MLP neurons of a small language model. Each row is named by its layer, matrix (gate and up: input weights; down: output weights) and neuron, and shows model dimensions 128-223. Each number is 200 + 20 x the weight over its row's rms, rounded and kept within 0 to 999. A neuron's up and down rows have the sign that makes its largest values positive.
After each neuron's rows, "fires in" lists the words (lower case) most often at its 100 highest values on Wikipedia text that the model never trained on; "fires before" lists the tokens most often just after its 100 highest values on Wikipedia text that the model never trained on.

L6.gate980,205,188,185,184,213,205,224,215,222,183,173,184,211,209,222,196,207,228,211,230,203,182,192,193,185,218,190,201,156,173,173,200,228,196,206,158,234,200,207,230,201,209,184,223,153,181,174,229,201,175,184,193,224,200,215,190,157,190,201,183,216,234,199,179,184,206,195,227,219,206,215,199,161,199,206,192,207,195,180,193,213,232,212,228,174,182,176,221,160,191,200,171,222,193,228,183
L6.up980,228,173,198,235,205,215,225,212,198,227,192,184,187,195,221,238,210,201,245,215,248,188,202,218,163,191,204,206,194,207,184,211,232,216,191,200,192,230,176,175,178,226,190,226,184,190,156,211,207,188,201,241,224,179,218,225,174,225,200,179,215,205,167,215,198,226,206,221,185,187,238,174,155,179,180,244,217,207,191,212,202,217,189,221,219,204,197,193,205,189,222,198,196,195,210,197
L6.down980,219,179,189,218,205,236,188,204,208,246,221,205,203,159,192,217,217,179,233,189,215,192,233,228,211,218,251,185,174,228,210,183,175,229,187,188,195,221,171,224,197,220,205,202,206,217,188,204,203,210,208,225,194,214,191,250,210,204,224,173,142,191,211,188,185,233,201,197,195,178,232,173,180,190,196,186,185,232,193,212,208,184,209,214,224,218,213,206,202,190,239,178,222,235,190,237
fires in: "w", "party", "team", "title", "league", "home"
fires before: " |", " ", " team"

L9.gate1247,192,167,179,224,192,197,217,205,167,202,203,181,209,185,210,168,192,217,197,200,177,221,225,169,221,198,215,217,170,229,179,170,203,177,211,214,216,218,203,199,189,197,192,249,221,156,186,211,201,199,170,227,200,228,218,193,204,204,208,196,211,191,202,158,200,198,215,247,178,220,200,197,181,218,235,164,225,199,205,187,182,186,207,209,220,223,229,203,176,222,172,189,223,217,201,168
L9.up1247,203,191,184,222,220,159,190,188,179,193,214,193,206,174,229,214,219,148,187,231,226,176,193,209,167,224,232,213,200,220,211,219,223,168,206,210,201,242,204,179,200,205,215,187,241,220,203,206,220,165,191,186,210,198,188,215,210,178,169,213,215,185,169,195,243,206,199,214,184,212,194,212,215,202,183,167,150,197,194,209,182,207,197,203,227,186,184,210,178,220,208,165,209,202,182,183
L9.down1247,193,182,225,202,207,188,216,148,234,235,146,184,199,225,179,178,193,184,181,234,216,213,172,203,198,220,199,208,188,205,216,233,198,187,198,187,207,166,221,226,183,182,189,219,185,213,168,217,207,204,174,183,205,206,190,206,205,203,220,177,211,188,239,202,209,194,207,175,202,204,230,215,203,195,195,241,200,157,203,196,198,215,211,182,195,205,189,217,227,208,192,201,204,183,202,178
fires in: "that", "as"
fires before: " the", " it", " he", " a", " \""

L9.gate511,216,197,188,185,243,172,221,186,199,156,192,232,226,182,186,195,240,169,184,200,217,173,198,174,186,208,192,187,191,235,193,220,220,201,218,171,167,202,218,190,222,176,195,206,222,220,227,185,223,201,208,205,220,214,206,212,204,196,196,220,215,202,213,212,196,188,188,195,232,193,185,234,232,207,221,209,203,219,190,201,188,193,200,171,222,168,202,170,214,190,184,160,185,171,170,175
L9.up511,222,199,178,214,219,155,211,167,257,176,177,204,191,220,207,190,175,214,186,220,209,185,176,174,191,138,201,212,235,223,196,196,205,179,185,235,173,184,178,218,236,185,194,178,243,177,219,197,222,209,176,217,183,204,245,192,207,192,190,170,227,197,169,163,163,158,207,208,152,154,174,223,177,219,226,229,206,171,190,180,205,176,212,202,229,194,180,164,197,203,216,223,225,197,230,212
L9.down511,162,184,176,216,214,173,214,201,202,186,204,213,176,190,184,202,197,192,191,192,201,184,186,218,210,199,201,160,187,215,221,206,195,153,148,229,209,213,213,228,201,191,173,229,242,214,245,222,228,240,200,204,186,194,187,190,197,181,191,226,223,172,185,195,191,167,227,206,205,174,175,197,188,200,193,216,199,189,212,229,210,204,210,176,203,185,186,193,177,203,217,211,197,189,182,168
fires in: "4", "0", "1", "7", "6", "9"
fires before: " |", " |\n", "%", " ", ")"

L6.gate280,198,222,187,212,213,179,229,219,193,180,216,185,191,212,170,212,201,212,200,184,198,184,237,168,193,162,185,189,190,200,219,190,188,184,235,198,222,194,191,209,223,218,210,227,199,198,191,204,200,209,170,204,221,223,170,173,191,199,220,210,211,183,219,219,209,192,218,233,224,207,193,207,236,161,206,176,202,203,191,183,161,178,211,199,184,215,198,201,174,249,178,186,194,169,192,187
L6.up280,195,172,197,214,199,222,195,211,195,198,179,200,180,200,220,204,208,209,214,216,196,196,194,192,179,207,205,189,203,209,231,221,200,204,181,174,198,196,194,191,173,217,190,181,205,179,175,232,188,188,198,190,248,218,225,212,200,182,180,155,205,189,191,185,190,149,208,227,165,223,180,194,201,194,195,197,167,218,196,214,202,210,190,161,238,158,203,217,176,207,210,207,204,224,215,181
L6.down280,200,212,178,227,235,216,211,213,175,172,191,200,198,190,176,234,149,218,201,205,177,195,223,221,194,160,191,181,193,218,198,235,218,160,203,218,221,197,187,173,216,223,196,175,219,187,167,205,194,236,180,213,226,244,166,185,222,192,212,199,163,201,226,222,198,199,211,208,201,224,196,236,201,201,164,223,199,193,154,172,192,183,201,234,209,211,178,192,201,204,222,205,178,201,186,181
fires in: "born", "n", "stadium"
fires before: " ", " |"

L3.gate81,195,192,217,184,196,237,214,200,193,188,175,195,184,186,234,197,238,173,234,187,180,167,230,186,212,238,259,223,210,193,207,184,205,152,206,201,164,193,180,176,199,228,177,206,211,200,227,204,195,181,183,212,197,204,219,201,200,213,180,206,258,229,168,206,148,206,183,225,197,204,220,189,190,186,180,189,198,192,214,221,208,193,179,222,244,198,218,217,188,183,196,189,212,242,182,195
L3.up81,198,196,219,221,195,182,191,205,200,185,250,175,243,215,223,190,177,195,160,228,194,200,163,185,182,222,156,180,187,210,215,235,200,215,208,195,184,211,215,210,178,182,184,217,212,218,171,214,196,193,218,199,195,224,195,186,214,186,195,214,185,215,208,203,187,193,254,227,220,211,214,223,213,171,178,211,168,216,198,195,173,184,200,202,186,186,211,191,214,256,193,217,219,225,223,194
L3.down81,207,200,220,197,176,200,197,208,220,203,194,220,220,192,209,211,143,200,230,213,213,205,218,194,220,234,207,212,210,249,208,195,193,199,227,201,183,183,169,207,162,225,182,218,198,167,152,215,194,196,189,200,172,212,205,214,196,193,167,215,236,247,196,207,159,205,192,228,175,208,211,195,162,212,203,206,234,206,233,186,175,185,193,227,230,170,224,214,181,205,208,193,211,247,207,188
fires in: "18", "17", "20", "23", "2018", "19"
fires before: " |", "–", ",", ":", "2", " |\n"

L9.gate216,183,204,176,176,196,210,204,237,188,181,214,215,205,182,209,186,225,202,163,196,211,208,209,207,192,223,187,240,194,222,209,198,201,166,215,153,198,187,193,223,202,192,187,194,214,210,205,195,214,188,213,184,167,203,189,177,199,202,212,206,212,169,204,208,219,165,218,203,228,225,220,220,186,202,219,180,219,183,210,188,212,200,213,196,188,217,217,180,176,200,180,199,221,202,228,196
L9.up216,215,205,219,252,203,171,188,195,178,196,187,154,186,221,196,210,192,195,192,184,193,219,228,219,205,165,225,221,198,181,208,185,204,204,193,230,234,197,185,207,197,206,235,203,191,182,206,195,173,185,189,177,192,190,195,190,173,193,212,197,175,197,201,163,194,190,184,184,214,189,207,187,209,192,204,187,210,212,190,216,174,168,230,217,178,209,205,144,186,185,211,182,191,200,207,162
L9.down216,247,215,190,222,212,212,194,214,182,175,173,185,191,175,184,190,206,204,207,184,180,210,241,195,195,201,196,203,191,166,190,177,194,203,174,201,200,219,190,161,201,209,204,205,183,214,209,204,218,181,210,188,163,199,201,205,160,196,184,211,203,204,192,211,204,205,199,234,178,176,193,206,184,196,204,196,213,212,218,196,239,215,200,190,184,231,169,166,164,200,172,160,225,195,217,209
fires in: "0", "1", "2", "3", "4", "21"
fires before: " |", " |\n", ",", " (", " season"

L7.gate581,176,208,186,206,225,223,226,217,161,209,220,206,214,171,215,197,212,189,198,183,210,180,222,204,182,215,188,194,221,199,192,188,250,205,221,187,178,204,170,187,173,200,199,227,210,203,207,216,204,200,215,206,224,241,221,212,196,192,212,188,211,161,176,180,173,185,190,262,191,237,242,192,177,207,206,168,205,211,165,250,189,222,184,155,220,184,191,171,171,189,193,223,210,184,239,224
L7.up581,210,213,183,183,180,187,223,201,186,220,179,185,178,207,197,186,202,191,182,202,210,202,190,214,217,159,224,235,235,193,176,203,206,180,173,193,203,197,206,171,241,198,214,211,181,201,170,198,181,189,194,181,184,184,213,177,206,191,168,225,199,159,223,206,206,183,202,230,210,209,215,192,177,223,191,180,165,173,211,190,184,196,195,204,233,234,194,209,217,191,215,197,196,197,201,191
L7.down581,214,238,251,180,196,189,181,252,177,199,188,200,217,181,202,203,180,190,186,216,209,203,162,184,182,197,215,169,205,193,219,208,205,208,215,213,194,199,192,176,204,198,224,208,210,185,186,187,234,179,178,186,214,212,221,230,175,203,220,180,197,203,193,231,227,196,191,168,225,212,255,189,234,166,199,171,188,170,220,199,176,202,184,188,236,208,186,228,243,205,215,216,200,213,200,207
fires in: "7", "11", "6", "2", "13", "14"
fires before: " |", ",", " |\n", ")", ".", "\""

L3.gate846,198,196,195,200,180,181,199,204,219,193,221,174,234,212,217,225,186,205,174,130,218,198,198,215,196,197,179,222,171,200,212,227,185,204,215,169,216,208,176,175,186,242,193,180,187,208,189,204,190,162,226,187,230,217,200,206,196,201,203,191,218,237,199,189,212,196,201,178,197,163,218,220,162,158,213,215,210,204,184,166,167,224,211,208,176,203,204,188,182,202,190,210,228,201,186,202
L3.up846,169,218,227,186,206,212,182,187,183,166,204,222,201,176,234,227,187,146,212,192,221,186,173,192,196,236,197,178,236,219,159,204,195,221,240,200,206,261,189,165,211,239,216,170,181,206,165,236,209,196,208,204,217,222,199,197,188,202,218,203,201,178,201,210,213,213,208,215,218,190,209,198,190,196,175,185,230,195,184,196,186,219,204,195,213,205,197,206,224,206,223,178,204,201,190,218
L3.down846,245,203,202,203,203,248,208,210,202,179,180,197,191,193,204,190,190,210,198,203,199,202,231,197,151,193,220,172,204,178,190,191,191,225,190,230,207,173,178,227,185,209,207,183,206,211,192,184,155,215,204,214,198,205,184,217,217,221,229,195,210,215,231,212,224,227,207,205,203,206,197,196,176,175,219,202,206,218,211,203,178,192,226,182,196,216,195,175,161,214,213,224,214,191,204,181
fires in: "february", "september", "feb", "rain", "june"
fires before: " ", ",", " |"

L9.gate149,187,180,179,210,205,199,195,219,200,186,174,214,207,187,182,184,234,220,187,169,204,174,209,197,198,209,252,217,198,186,206,191,210,177,192,200,186,181,195,180,183,196,193,183,225,192,215,189,219,219,167,181,241,226,194,181,219,184,213,194,166,181,228,176,217,193,214,213,222,229,208,206,192,197,215,230,180,180,178,223,181,183,217,186,220,181,192,177,207,171,177,218,214,202,196,197
L9.up149,193,183,198,151,221,173,198,195,179,191,227,218,207,195,189,215,222,206,153,168,178,176,226,193,209,192,183,218,186,196,202,213,214,218,165,204,189,232,210,161,169,161,189,188,188,186,203,197,209,233,196,220,209,169,186,215,186,206,228,176,234,172,191,210,205,184,175,198,148,180,174,190,190,196,229,242,190,177,202,206,224,184,187,215,216,177,202,184,195,211,192,179,213,212,234,239
L9.down149,180,217,156,198,216,192,237,182,211,193,201,205,159,189,160,183,193,209,168,206,196,211,231,198,164,201,185,238,167,191,187,181,233,183,171,198,213,194,184,180,210,177,220,181,181,224,223,214,204,220,214,199,174,168,185,195,199,171,228,181,221,216,217,202,166,169,210,175,193,185,185,188,196,205,205,248,185,181,222,201,175,183,194,191,189,160,184,192,207,170,214,224,215,208,205,198
fires in: "2", "7", "4", "3", "8", "6"
fires before: "%", " |", " |\n", " mi", " km", " million"

L9.gate1245,200,202,123,199,201,193,184,212,237,203,205,196,195,186,203,205,228,209,189,243,202,174,236,204,183,233,186,225,219,222,195,197,222,230,230,199,185,168,170,184,210,225,188,182,202,199,232,208,206,173,211,167,219,177,222,206,225,171,210,185,227,205,216,217,197,144,204,174,211,220,218,182,217,213,160,239,163,211,201,161,203,179,203,168,174,191,193,238,187,236,185,249,199,191,194,197
L9.up1245,216,199,187,224,221,190,221,178,227,183,185,208,196,188,204,205,224,182,188,184,247,197,229,169,203,199,196,235,185,231,188,188,213,216,184,212,212,198,187,179,222,202,219,201,197,189,224,240,150,201,198,179,186,143,249,215,206,169,184,239,193,191,215,186,224,196,189,172,206,230,208,238,229,183,194,218,186,200,191,192,172,210,201,237,218,208,229,192,168,214,192,233,206,248,216,230
L9.down1245,227,158,219,186,185,175,179,224,194,207,205,185,204,222,184,188,202,215,218,212,205,180,189,206,241,226,223,198,206,206,182,209,203,160,199,217,201,228,205,237,201,189,202,213,180,201,179,205,217,166,204,206,198,224,176,204,177,192,211,168,219,199,167,181,205,200,207,211,169,192,193,194,191,164,186,186,194,208,170,186,247,222,191,203,198,194,203,191,171,210,217,198,195,194,208,196
fires in: "0", "1", "2", "3"
fires before: " |", ")", "."

L5.gate353,190,180,176,193,210,208,199,235,198,201,203,189,192,205,203,206,211,227,195,231,209,180,223,217,205,208,189,215,184,225,191,229,172,190,207,203,171,215,214,195,168,178,141,209,182,202,205,198,189,228,182,206,192,199,193,163,161,235,200,207,210,256,217,207,189,223,184,190,206,210,205,172,181,211,187,226,221,183,208,203,178,211,172,150,220,197,212,197,183,241,211,214,205,201,204,205
L5.up353,198,176,196,191,165,191,201,191,217,198,190,185,154,230,194,229,206,190,205,212,207,176,170,214,197,185,217,235,224,197,190,215,197,175,167,208,196,210,211,187,220,162,206,186,235,247,200,184,197,212,237,187,204,203,200,179,184,227,204,173,203,196,256,211,181,217,190,181,202,209,186,202,216,191,169,233,187,173,204,207,187,204,188,212,218,217,196,206,233,194,200,221,192,170,167,228
L5.down353,175,170,204,216,193,162,208,195,210,187,185,198,205,189,207,236,214,201,191,165,203,190,183,221,189,189,194,214,212,171,203,204,205,200,142,194,202,197,181,201,237,175,203,174,222,226,221,175,207,175,197,214,198,204,206,193,216,198,205,186,213,171,269,175,219,231,192,213,192,196,173,214,232,187,199,160,166,182,231,211,173,181,194,223,195,234,167,213,206,184,186,177,169,166,167,217
fires in: "such", "known", "l", "similar", "or", "spl"
fires before: " as", " |", " by", " Distribution"

L7.gate501,175,197,203,211,210,205,194,196,141,167,207,202,218,190,205,206,229,180,167,193,200,171,239,170,218,213,208,203,199,236,184,185,193,203,209,159,160,221,216,176,166,201,190,195,178,204,188,250,235,202,171,190,198,212,211,196,215,188,218,217,190,156,163,209,176,208,221,223,225,227,230,198,197,223,210,191,180,163,212,193,181,207,180,194,177,182,180,169,197,210,212,206,221,182,224,218
L7.up501,232,196,207,180,179,205,174,216,155,211,174,195,246,198,202,205,199,179,204,215,175,184,195,196,211,194,209,247,226,167,170,184,187,186,238,197,179,188,177,170,202,134,216,212,246,168,213,229,168,181,252,176,192,184,182,164,203,205,191,215,231,201,225,224,154,229,203,193,216,200,210,214,205,222,213,179,189,185,196,191,194,153,209,227,222,183,208,214,190,231,189,223,187,176,204,192
L7.down501,234,214,238,187,207,222,197,236,176,186,179,219,210,181,192,234,201,175,204,234,198,185,180,201,184,193,215,163,245,195,239,208,199,197,242,197,234,220,154,196,244,227,204,195,235,185,208,237,205,191,196,175,218,221,221,200,166,187,198,179,156,218,184,196,220,197,241,195,207,212,186,187,197,188,187,149,201,190,193,249,194,171,194,228,213,164,199,203,221,201,210,197,203,203,190,211
fires in: "10", "17", "13", "14", "105", "12"
fires before: " |", ".", "4", ",", "5", "0"

L7.gate35,209,175,167,194,227,154,219,213,207,189,196,188,222,180,200,228,206,176,223,170,218,191,183,186,189,198,179,197,179,195,210,244,187,186,181,198,192,209,186,178,211,173,175,207,156,216,195,194,233,227,206,180,177,237,246,173,183,216,195,196,202,225,220,177,223,188,208,216,205,216,222,229,167,203,219,191,210,205,175,196,205,210,227,212,209,226,217,211,153,229,226,183,184,228,244,188
L7.up35,155,214,211,182,211,179,201,186,183,203,183,212,186,215,207,211,220,232,192,200,203,195,203,207,224,179,201,220,232,192,225,231,195,195,203,177,193,214,213,206,191,189,199,201,230,193,158,225,197,227,194,215,218,237,202,161,165,178,234,209,163,180,215,202,192,194,196,220,196,219,202,180,198,211,213,230,212,180,188,201,218,199,194,189,226,195,231,225,213,178,189,182,193,201,203,212
L7.down35,215,203,159,160,236,228,224,215,177,212,188,203,178,173,207,218,128,198,182,227,230,183,170,208,167,185,196,207,166,200,176,200,184,202,215,206,189,196,201,194,237,172,210,176,199,181,173,204,179,184,188,144,191,200,207,208,223,177,212,212,213,207,177,184,243,179,177,207,187,218,200,234,168,210,206,180,201,234,232,176,197,186,234,184,195,206,200,192,170,220,235,233,212,203,185,213
fires in: "5", "4", "3", "november"
fires before: " |", " ", ":", ",", " |\n", "–"

L9.gate322,225,217,209,207,179,189,209,208,206,184,179,198,182,204,173,180,220,195,173,167,196,201,212,177,210,178,215,227,228,206,216,183,214,188,179,202,203,227,210,196,200,176,221,204,177,176,206,195,228,191,200,206,240,202,229,189,209,201,187,205,226,231,178,196,193,201,189,213,190,218,166,204,201,210,220,208,196,192,188,218,216,211,174,207,198,212,186,209,190,200,201,195,224,216,203,196
L9.up322,172,177,171,216,223,214,183,205,221,254,178,211,220,210,195,206,213,192,212,202,226,175,193,206,232,194,222,228,189,198,177,159,225,222,209,161,173,207,227,193,236,174,191,219,244,172,185,214,209,173,189,208,215,217,239,222,202,227,205,202,218,194,191,186,198,197,223,173,201,198,208,198,244,210,194,184,221,196,204,162,219,180,202,190,171,189,215,153,210,229,196,167,188,208,175,189
L9.down322,210,218,202,217,211,178,215,223,183,212,178,199,197,228,177,192,196,209,181,198,238,205,221,163,237,197,231,207,194,218,167,154,204,247,192,191,166,170,189,211,219,195,224,196,230,167,180,185,178,171,171,194,204,199,220,194,201,217,179,202,198,177,171,202,220,190,204,245,197,198,221,182,221,187,215,217,198,233,193,207,196,191,161,175,194,203,225,191,196,229,199,212,204,228,206,180
fires in: "in", "to", "of", "into", "won", "were"
fires before: " the", " a", " ", " their"

L5.gate667,177,175,214,201,224,225,235,235,152,183,194,185,172,178,219,205,217,220,192,177,182,196,211,186,168,221,195,230,176,172,206,186,212,184,210,184,194,238,223,201,185,213,192,203,221,183,180,194,186,196,203,169,215,196,208,211,222,176,214,254,206,209,231,191,205,196,217,179,226,243,219,213,240,190,210,204,195,185,201,221,216,165,191,190,196,161,239,249,183,190,164,190,169,164,208,213
L5.up667,204,191,185,191,202,204,170,227,235,201,221,197,198,216,163,183,210,160,172,222,187,231,268,183,219,188,197,207,214,204,198,185,232,245,192,186,216,192,205,209,207,212,202,186,184,213,214,179,199,232,189,156,200,237,226,187,220,190,190,232,215,190,222,200,164,227,224,215,180,194,173,208,183,219,196,189,173,152,195,243,213,191,200,154,227,197,242,176,210,239,203,201,217,210,230,199
L5.down667,169,206,211,198,207,225,194,197,163,194,226,224,190,196,184,223,235,203,186,198,208,226,213,201,211,197,233,183,179,216,223,179,216,202,202,202,199,194,211,192,194,188,215,192,194,168,194,224,204,174,161,182,200,221,235,209,217,215,210,197,176,194,195,210,176,212,209,239,183,192,204,222,215,177,191,211,199,207,173,198,194,176,198,167,219,218,252,202,191,201,197,191,197,194,226,199
fires in: "2", "3"
fires before: " |", ",", " September", "–", ".", ";"

L6.gate930,195,180,209,208,193,201,211,191,208,184,226,200,205,180,238,210,211,209,166,166,212,197,189,196,223,196,204,196,216,214,203,197,230,211,188,197,183,179,205,204,216,209,193,194,172,198,207,231,207,216,201,220,233,183,195,189,203,208,214,211,195,195,193,206,194,212,176,205,223,217,200,199,191,195,218,215,204,196,178,159,165,235,191,203,185,184,191,183,164,213,189,192,242,191,183,208
L6.up930,191,196,227,237,185,187,227,187,174,183,216,197,232,209,205,192,191,203,215,201,190,197,168,174,207,160,190,198,221,214,251,196,194,187,174,204,195,209,231,159,132,160,232,220,206,192,163,226,202,229,207,261,177,211,171,210,209,225,211,220,194,218,213,191,197,213,228,226,197,199,225,209,220,192,210,215,195,193,247,218,177,201,196,206,172,208,194,194,184,171,173,158,211,212,190,200
L6.down930,219,208,203,207,247,193,213,174,158,212,176,201,229,216,226,197,175,206,217,189,212,187,213,202,182,236,232,225,216,215,227,151,195,206,194,214,195,213,213,229,222,191,244,170,177,236,201,226,190,201,186,182,190,208,221,217,196,161,208,218,171,191,203,192,236,183,214,210,182,166,231,198,200,199,191,219,192,189,175,152,184,201,219,204,165,224,210,177,163,204,174,203,224,216,193,206
fires in: "of", "in"
fires before: " the", " a", " his"

L5.gate24,185,207,231,208,208,187,202,175,211,203,162,191,181,167,185,178,216,158,215,189,157,207,187,153,210,203,208,231,190,169,240,188,201,231,186,207,193,215,194,194,207,202,229,232,191,204,215,136,182,191,192,220,231,234,191,186,187,208,214,231,188,218,193,197,189,210,194,177,195,211,191,212,207,193,209,247,174,187,181,191,152,200,240,160,202,228,228,223,236,219,210,205,211,224,190,196
L5.up24,192,176,197,185,214,168,203,202,176,188,218,214,204,215,204,234,191,218,202,177,210,184,205,179,223,214,175,222,175,207,174,214,207,167,201,210,215,224,189,244,171,221,190,215,178,212,211,214,210,217,202,245,193,231,219,181,201,247,160,201,225,206,168,190,228,216,194,182,222,171,197,209,235,156,223,190,192,207,206,210,185,243,189,218,187,151,190,195,187,190,200,170,190,233,204,198
L5.down24,196,199,221,225,236,213,210,178,201,220,143,188,200,178,195,219,192,156,175,188,157,210,204,172,207,208,198,231,205,182,238,184,206,214,168,225,195,234,194,220,217,202,237,235,202,196,206,139,157,177,215,210,224,220,200,206,185,204,195,216,185,206,204,188,192,181,192,180,171,189,213,215,213,185,186,256,157,177,205,205,160,200,243,150,190,237,218,200,219,212,224,195,207,214,157,213
fires in: "as"
fires before: " a", " well", " of", " the", " it", " part"

L6.gate696,212,170,210,211,177,181,211,198,190,211,164,191,183,221,197,204,189,183,188,211,217,175,213,155,204,200,217,207,175,163,219,212,243,202,196,207,189,175,159,179,186,199,204,190,214,242,203,220,183,195,217,210,211,219,223,220,199,218,158,206,247,213,162,190,225,201,193,195,162,179,206,203,229,180,215,237,221,161,182,189,168,261,195,194,214,182,215,214,181,192,217,203,178,217,193,172
L6.up696,203,192,195,208,190,195,180,178,206,205,201,165,194,212,195,199,173,170,205,212,196,224,211,177,211,174,212,168,183,184,241,196,205,205,205,242,181,193,140,211,187,208,234,206,202,199,204,195,154,179,196,199,186,197,211,196,194,202,167,204,227,191,151,202,221,225,189,200,171,202,223,208,197,166,198,229,205,176,208,197,175,211,215,205,207,191,216,171,239,189,228,183,167,209,161,215
L6.down696,225,242,199,190,208,181,195,185,202,203,184,225,203,181,210,244,191,177,177,205,181,235,218,195,218,214,208,227,216,196,209,196,197,224,219,224,232,214,199,238,167,169,186,243,190,190,215,164,207,157,217,199,206,224,201,202,205,216,172,172,188,195,240,203,203,195,198,180,187,225,230,203,191,212,216,219,152,218,210,201,177,150,233,211,203,197,198,207,220,179,155,187,204,217,197,183
fires in: "as", "asst"
fires before: " well", " a", " of", " the", " it", "st"

L7.gate200,225,181,179,203,179,216,203,217,176,168,227,209,180,191,234,211,219,183,187,161,191,219,193,170,191,200,185,190,223,227,179,210,146,212,189,172,198,209,194,205,205,226,169,193,183,212,190,201,192,206,215,222,246,167,195,206,214,203,168,186,175,173,167,217,169,211,171,199,169,210,173,206,194,201,188,216,231,159,215,189,213,189,221,230,193,167,199,212,193,225,211,212,237,210,224,193
L7.up200,241,166,228,222,254,168,197,233,199,181,180,185,191,181,170,160,203,190,175,190,180,186,156,224,187,183,169,191,143,189,198,202,199,186,236,189,196,204,228,227,215,168,233,208,204,218,188,234,246,219,218,199,198,224,190,211,180,206,167,191,229,197,183,208,180,196,209,193,204,221,206,185,212,181,182,218,183,206,209,225,216,196,193,214,212,204,188,198,173,215,189,185,199,185,207,192
L7.down200,182,200,188,227,231,177,239,206,194,178,195,224,210,187,217,202,188,211,190,195,197,187,224,189,225,204,178,223,244,205,224,245,201,195,198,228,189,169,202,236,177,211,191,170,177,188,180,198,188,189,229,169,227,225,207,223,177,173,185,175,174,219,174,217,197,214,178,209,224,201,186,193,198,199,171,177,173,191,185,176,194,211,185,216,192,183,184,204,222,185,211,237,191,201,148,235
fires in: "0", "1"
fires before: ".", " |", "–", ",", ":"

L5.gate88,176,213,201,171,219,177,217,193,191,183,218,212,193,241,204,173,224,202,207,171,205,193,230,174,197,187,205,210,187,166,216,204,211,162,225,186,215,200,202,199,181,247,162,212,212,208,218,257,195,198,173,182,190,198,217,184,182,200,201,216,243,233,182,185,177,206,223,241,235,260,225,182,143,184,216,199,214,190,194,228,211,197,224,171,220,202,221,199,202,191,185,157,214,199,197,187
L5.up88,226,164,205,207,188,187,208,192,205,240,183,213,204,211,214,214,192,184,205,192,157,192,204,220,216,172,180,189,196,213,199,199,183,180,229,187,197,164,216,192,193,236,198,212,210,203,200,234,178,197,228,189,231,173,175,217,180,187,200,207,185,236,172,201,186,217,136,216,226,206,226,233,214,211,214,210,191,218,165,191,206,199,190,198,222,215,177,208,202,234,193,185,241,158,236,198
L5.down88,223,175,202,219,191,171,183,208,200,214,160,198,204,195,187,216,156,188,194,210,196,200,196,199,193,172,175,204,173,227,213,197,201,195,227,189,191,156,222,194,207,232,218,192,202,218,167,233,186,207,232,188,247,218,192,185,179,186,173,209,195,214,175,206,188,190,131,226,212,190,221,204,197,224,191,208,211,204,163,190,198,188,185,222,235,230,184,227,179,233,196,183,235,151,212,195
fires in: "2003", "2005", "2004", "2002", "2016"
fires before: " |", "–", ",", ":", ";"

L6.gate1302,164,197,169,175,187,237,217,203,195,235,195,193,147,205,212,215,207,221,214,196,214,181,223,171,246,189,188,236,173,167,204,202,159,168,199,198,206,217,201,223,188,181,208,247,214,184,220,202,202,189,196,166,195,191,195,212,187,196,187,215,188,234,208,220,180,174,215,219,176,149,225,191,189,225,233,205,185,186,214,228,194,189,207,191,164,189,197,229,214,188,174,169,208,194,218,210
L6.up1302,204,235,146,189,186,161,201,217,162,191,201,202,202,225,206,196,224,219,192,238,230,188,232,206,200,223,196,224,175,228,189,201,175,172,182,199,187,185,195,211,186,202,209,219,195,198,223,198,225,167,216,188,227,204,193,220,200,175,192,184,187,238,194,202,208,230,175,215,221,196,213,187,195,203,199,170,193,222,214,166,203,218,222,216,213,181,241,220,157,175,182,235,221,193,213,169
L6.down1302,204,226,188,203,169,207,216,196,177,196,215,189,222,220,210,190,196,203,194,205,201,202,206,213,195,210,213,175,164,219,210,206,201,178,182,181,205,229,211,213,206,170,245,221,169,203,208,223,218,173,193,200,218,180,214,228,206,190,238,215,203,198,178,200,223,226,184,215,207,174,225,173,199,187,222,203,189,226,190,187,190,211,218,203,205,219,230,202,170,197,187,236,245,215,150,204
fires in: "is", "a", "was", "country"
fires before: " a", ":", " an", " the"